Weights of a small transformer language model.
Training: a variant of Adam for these matrices, 911M tokens, 6951 steps.
MLP neurons of a small language model. Each row is named by its layer, matrix (gate and up: input weights; down: output weights) and neuron, and shows model dimensions 128-255. Each number is 200 + 30 x the weight over its row's rms, rounded and kept within 0 to 999. A neuron's up and down rows have the sign that makes its largest values positive.
Before each neuron's rows, "fires after" lists the tokens most often just before its 100 highest values on Wikipedia text that the model never trained on.

fires after: " |", "|"
L5.gate199,189,187,170,237,172,261,190,258,158,214,261,250,207,214,235,205,184,194,218,188,181,206,163,205,159,156,158,280,201,180,165,211,206,167,206,264,170,184,185,291,214,198,192,217,236,170,200,218,184,163,219,184,169,177,208,238,193,209,245,171,190,204,201,168,222,156,236,208,243,282,234,222,200,178,203,153,220,145,160,181,239,216,210,185,208,233,181,176,195,255,230,180,201,189,212,236,184,187,177,204,211,189,204,229,222,206,205,188,193,258,203,240,195,234,191,211,179,132,230,175,153,242,150,243,200,233,239,200
L5.up199,220,197,228,170,274,257,223,180,154,211,189,204,201,206,204,238,166,184,261,218,184,204,165,182,176,170,178,250,219,212,226,232,214,184,209,169,231,182,215,243,251,240,155,204,217,220,185,226,157,197,206,181,184,151,217,179,193,230,186,174,137,207,214,254,235,173,209,192,265,206,229,158,162,204,132,131,223,194,171,277,221,196,201,253,140,169,255,201,220,256,220,238,214,190,208,228,205,217,172,185,226,204,209,223,168,227,184,169,140,195,237,216,237,199,188,215,207,178,222,216,190,239,202,256,206,194,204,194
L5.down199,175,187,187,220,228,133,222,199,220,188,212,213,163,218,226,215,189,209,140,166,204,267,188,199,245,218,212,187,187,193,204,153,201,178,202,206,149,238,227,200,174,142,234,234,188,250,201,202,198,198,172,215,247,203,203,231,217,234,166,258,183,208,244,207,143,177,158,234,165,152,218,134,197,192,199,276,216,247,193,196,187,195,199,211,207,219,187,260,161,182,175,157,185,204,174,158,203,216,216,200,174,162,181,162,195,172,202,210,210,195,226,209,193,176,173,182,237,213,212,197,256,191,233,212,178,154,221,211

fires after: " |", " 23"
L5.gate935,215,213,186,230,195,207,255,192,217,147,198,217,241,237,218,168,194,200,168,153,183,215,217,186,223,214,190,146,184,165,170,219,186,169,173,170,242,174,197,185,195,181,222,134,147,221,255,175,235,192,195,224,196,196,244,167,174,214,187,172,177,157,194,278,188,228,187,235,207,212,144,173,178,267,229,165,225,243,186,243,170,189,219,163,220,163,204,257,149,204,211,197,160,201,235,224,219,232,227,179,156,192,188,186,215,177,153,185,144,205,161,182,182,239,227,189,243,217,191,182,190,223,155,211,155,201,201,183
L5.up935,242,224,222,204,210,192,224,197,195,231,212,192,237,215,168,177,226,186,201,206,192,191,197,216,148,190,242,199,266,251,149,225,171,177,187,220,118,190,224,181,252,210,198,147,189,202,162,196,195,223,262,204,122,202,251,202,290,217,245,186,172,188,183,181,227,208,218,228,245,162,178,170,264,317,198,177,181,259,199,227,200,235,205,156,214,198,183,214,211,214,196,202,121,173,205,190,239,221,194,207,172,243,208,107,211,192,215,145,164,214,183,161,188,190,190,213,200,249,216,252,206,218,177,187,213,182,228,199
L5.down935,230,218,174,182,136,214,199,214,192,204,224,141,212,150,203,188,146,152,235,163,166,194,199,229,233,185,197,198,159,147,303,176,217,224,218,176,201,177,192,180,182,176,143,225,176,179,213,178,196,174,187,182,229,211,142,218,181,235,169,179,213,186,181,218,147,152,219,199,167,208,179,77,160,184,247,180,226,223,177,196,173,159,260,187,234,187,219,159,267,181,233,180,196,222,211,229,209,213,198,221,237,191,220,262,177,233,210,221,188,232,184,175,249,237,199,220,159,193,183,198,190,183,248,246,186,235,219,259

fires after: "\n", "|", "-"
L5.gate832,169,240,226,207,256,156,226,148,137,185,152,175,245,190,216,196,153,237,226,151,180,225,192,188,199,192,163,205,220,261,189,247,160,223,248,185,201,212,199,177,176,233,231,207,195,247,204,194,206,208,175,190,226,202,214,201,181,213,218,207,170,262,176,153,189,153,239,158,169,223,265,220,239,183,219,226,222,179,168,182,185,200,228,192,207,140,191,219,207,189,236,241,200,206,181,256,184,257,216,157,233,148,189,200,225,200,135,159,215,251,190,186,172,219,242,201,195,228,196,180,207,172,199,170,197,218,180,142
L5.up832,234,248,252,236,186,222,208,264,168,233,132,201,146,164,259,147,173,152,237,226,253,211,225,235,169,185,213,249,186,221,189,257,174,177,206,253,193,238,168,235,152,223,232,212,228,250,132,168,213,166,177,178,237,203,277,248,194,188,186,143,201,223,209,203,159,149,189,130,247,191,185,219,251,173,167,175,196,218,225,180,233,203,150,182,220,199,204,217,165,203,199,208,240,204,187,214,243,188,244,194,209,201,181,166,209,225,133,183,155,235,203,165,203,192,230,182,183,193,225,224,208,225,169,249,180,190,211,157
L5.down832,203,180,209,214,140,213,139,170,173,252,213,224,179,208,210,204,209,194,221,184,174,195,191,200,246,191,133,149,162,178,205,210,208,205,250,220,152,183,189,225,175,200,174,223,215,236,198,231,173,215,204,181,182,210,172,181,201,182,204,178,196,184,240,184,208,245,206,219,199,179,215,202,186,180,248,199,142,177,172,185,189,197,237,251,238,194,215,219,191,171,220,221,230,187,169,206,138,200,173,161,241,189,199,225,231,181,249,178,152,153,221,114,149,224,157,218,229,242,142,268,169,185,235,204,228,199,224,204

fires after: "|", " |"
L5.gate350,223,238,247,196,190,218,209,200,229,159,125,195,244,169,219,156,143,205,186,191,198,212,256,242,186,251,178,195,209,214,210,196,192,207,198,222,168,209,184,144,202,161,253,171,173,207,214,177,171,177,214,229,222,173,185,230,288,216,203,204,216,269,151,142,206,181,216,185,190,172,226,192,197,217,164,252,175,144,168,165,211,176,187,208,207,187,206,188,177,237,231,204,181,184,218,253,223,199,168,210,190,143,213,199,249,229,224,168,221,224,180,160,212,187,161,228,204,164,212,203,197,225,193,159,213,225,175,103
L5.up350,152,203,258,198,202,173,196,185,167,193,201,191,198,211,195,148,105,229,151,159,214,184,182,229,222,221,162,221,208,175,229,247,205,177,196,231,165,187,194,175,217,218,164,187,206,264,233,219,169,215,204,227,226,182,196,186,190,196,203,187,228,212,185,281,198,210,170,240,116,205,212,259,102,203,220,158,217,218,218,223,121,255,230,175,190,139,146,238,186,231,190,174,237,179,186,190,191,203,163,193,227,222,199,224,238,217,139,200,160,254,255,165,239,184,253,150,207,217,200,163,175,173,216,210,235,260,181,179
L5.down350,187,196,209,228,227,215,150,227,188,233,222,168,196,217,229,197,195,221,169,205,234,210,180,194,172,206,163,179,199,200,199,199,184,235,210,229,208,154,210,195,187,145,219,244,196,191,184,142,172,149,202,198,189,201,174,227,222,151,191,152,214,179,198,195,199,169,184,192,215,224,245,241,156,211,239,228,216,184,209,193,190,176,214,220,215,214,228,275,194,201,205,203,217,217,177,232,204,189,228,141,238,226,177,155,220,189,197,194,270,208,223,213,185,190,200,185,267,211,146,224,270,228,179,181,209,237,180,203

fires after: "|", "-", " |", "===", "===201"
L5.gate376,196,201,170,198,235,192,200,194,200,246,183,193,216,213,229,176,231,221,244,181,190,193,197,201,211,164,208,195,166,218,168,183,197,220,213,251,169,172,278,210,198,201,210,192,255,221,213,193,176,244,191,225,181,172,243,159,167,241,202,211,219,233,183,185,186,163,181,188,146,209,193,199,202,216,201,155,246,193,154,217,160,231,187,226,182,228,172,160,180,177,164,198,174,192,176,182,204,202,163,220,204,176,189,188,192,188,199,192,198,192,171,220,160,197,231,191,235,211,210,196,205,175,203,279,160,185,202,240
L5.up376,212,171,174,152,240,240,219,200,243,193,203,216,249,224,124,187,245,204,170,170,156,243,229,207,203,192,213,230,192,170,161,153,198,190,203,184,190,224,169,208,162,167,164,194,196,241,211,191,189,253,235,190,187,174,157,162,160,237,219,197,216,213,219,191,209,181,136,233,190,181,222,167,227,191,123,158,170,240,183,193,202,143,191,267,154,175,215,170,183,180,153,260,193,229,201,160,211,226,190,244,196,110,202,215,229,165,151,219,227,196,167,154,229,240,151,201,189,176,189,228,177,241,204,205,144,184,202,197
L5.down376,221,175,161,177,199,186,166,207,210,200,201,232,214,242,209,166,227,175,146,193,187,209,192,205,169,215,175,225,225,216,251,195,207,197,219,176,184,201,213,188,200,199,245,229,212,162,193,189,183,248,216,161,237,192,183,167,164,226,191,225,229,209,156,196,235,156,287,223,184,197,259,211,192,287,209,141,175,213,176,201,224,198,239,246,239,243,214,222,148,172,178,210,176,141,212,170,205,236,188,260,174,172,196,170,175,166,194,172,163,225,217,158,205,183,185,203,179,197,218,162,238,175,227,190,191,218,203,241

fires after: " |", " —", "|"
L2.gate1175,224,198,183,200,207,295,292,210,210,247,216,210,185,164,265,182,196,211,230,205,247,198,153,163,166,231,210,212,210,185,240,169,224,240,220,193,136,220,208,180,189,232,218,156,204,209,190,193,255,211,236,174,188,220,240,186,147,202,217,219,194,213,205,164,188,212,138,199,256,247,228,173,236,184,212,216,201,199,218,169,174,234,234,146,230,247,238,172,158,207,188,224,175,178,205,170,195,207,184,221,221,217,182,207,240,226,214,196,249,168,185,178,202,204,155,240,186,191,168,262,272,210,212,207,190,186,118,222
L2.up1175,189,213,190,199,205,202,180,179,168,218,196,205,191,216,210,170,229,205,222,165,171,211,213,197,212,196,197,189,171,181,188,178,247,187,192,169,194,183,170,206,227,259,202,221,192,180,198,156,235,240,202,160,199,165,199,155,177,256,241,183,191,203,216,131,189,216,176,223,216,195,215,204,257,135,168,155,174,251,196,170,233,238,190,205,204,190,236,155,182,191,182,212,190,179,218,201,239,153,170,160,228,169,207,206,182,193,240,222,195,261,206,199,216,233,234,221,232,203,207,214,117,206,152,214,212,194,114,181
L2.down1175,193,201,204,194,217,207,177,179,225,145,176,224,216,166,213,270,191,226,205,233,186,225,187,201,218,175,263,180,229,265,245,200,195,197,170,172,259,217,211,209,225,143,248,216,228,151,201,213,188,209,214,236,260,244,209,242,225,112,200,257,253,217,214,226,210,243,191,179,207,176,235,178,179,222,206,196,195,169,219,195,198,192,195,170,231,232,250,245,198,181,233,198,212,230,184,200,218,186,170,230,210,203,154,151,204,197,205,222,218,120,228,219,191,159,155,145,183,223,242,159,216,221,195,198,208,160,246,229

fires after: "===", "==", "====", "===201", "\n", " |"
L5.gate434,193,167,197,189,259,140,223,195,148,269,213,197,184,214,199,165,204,174,185,170,147,179,186,189,197,174,181,139,221,252,192,255,243,221,156,198,184,215,163,219,192,203,212,182,182,266,227,180,184,244,227,206,145,164,195,222,161,205,179,220,238,266,238,173,214,232,204,187,144,196,217,245,259,230,173,245,189,180,113,205,190,183,254,216,177,201,204,208,218,163,165,247,238,197,205,189,190,185,117,239,161,185,210,149,165,164,197,140,203,247,168,199,237,147,200,212,232,226,178,186,162,177,214,180,235,249,214,155
L5.up434,211,166,114,235,256,218,232,177,185,217,248,219,189,196,141,182,204,209,159,193,207,224,175,196,183,179,190,153,176,223,166,191,199,224,198,226,171,176,221,187,194,150,196,165,157,222,205,189,140,192,227,220,258,210,178,190,179,194,149,289,217,200,244,232,197,230,212,223,198,211,202,228,243,228,198,272,196,197,178,174,239,175,213,217,218,203,185,176,226,160,203,216,195,208,166,174,204,206,197,166,212,225,196,209,160,251,253,103,166,260,212,159,194,226,218,193,238,201,190,128,167,213,172,167,206,177,227,236
L5.down434,216,194,194,204,210,195,224,169,227,235,203,237,240,264,185,179,231,190,209,184,183,196,202,200,159,221,217,196,201,252,227,208,195,230,180,195,161,239,172,212,228,225,183,171,193,224,161,228,145,194,175,142,218,231,215,191,201,228,120,207,186,187,191,262,215,216,142,263,139,194,138,185,265,243,200,215,276,222,196,296,203,168,170,216,226,193,238,194,161,176,276,161,218,224,242,128,191,189,205,185,187,251,235,193,171,217,243,184,195,141,203,182,222,226,182,179,207,172,169,199,231,190,172,244,172,181,169,218

fires after: " |", "mu"
L5.gate509,223,182,199,228,199,205,264,190,180,245,171,227,216,213,149,190,204,147,209,230,202,187,203,169,193,226,168,191,193,230,175,221,243,153,218,193,214,225,156,197,181,114,190,188,166,215,217,227,221,205,182,229,180,231,289,143,193,219,206,215,224,206,213,254,180,209,185,219,204,189,163,242,223,201,213,157,237,206,244,222,220,196,213,194,160,178,178,240,189,187,212,179,182,204,246,170,227,229,227,217,199,184,150,210,226,193,177,219,227,254,125,204,189,233,169,181,172,177,215,226,154,206,219,198,196,170,190,237
L5.up509,232,198,164,169,191,233,183,212,216,199,169,208,207,194,131,173,267,207,183,207,201,182,202,182,141,212,198,226,195,226,176,227,232,165,153,169,162,168,189,174,199,233,212,162,192,203,236,195,196,260,222,200,188,233,212,217,279,211,260,198,224,240,222,181,255,180,193,161,178,218,209,166,189,204,197,261,190,205,222,217,166,205,198,220,210,167,255,189,179,219,200,164,219,183,214,257,210,174,204,237,144,206,213,203,241,174,186,227,197,204,236,196,150,207,213,204,155,222,218,190,243,240,204,165,152,244,225,205
L5.down509,224,236,212,258,176,209,275,192,123,182,197,181,240,172,212,147,178,149,174,212,165,216,179,187,196,222,192,170,213,185,165,200,207,198,225,221,207,208,187,205,210,159,209,168,136,161,163,191,205,217,202,211,220,176,193,149,162,223,186,208,208,170,179,205,129,237,205,224,167,217,211,123,165,190,176,167,193,239,210,208,188,207,238,164,249,227,184,153,245,159,220,229,151,169,234,209,192,210,197,131,187,199,193,201,172,224,175,237,223,200,177,153,238,202,226,167,214,166,196,213,200,221,230,196,196,178,159,233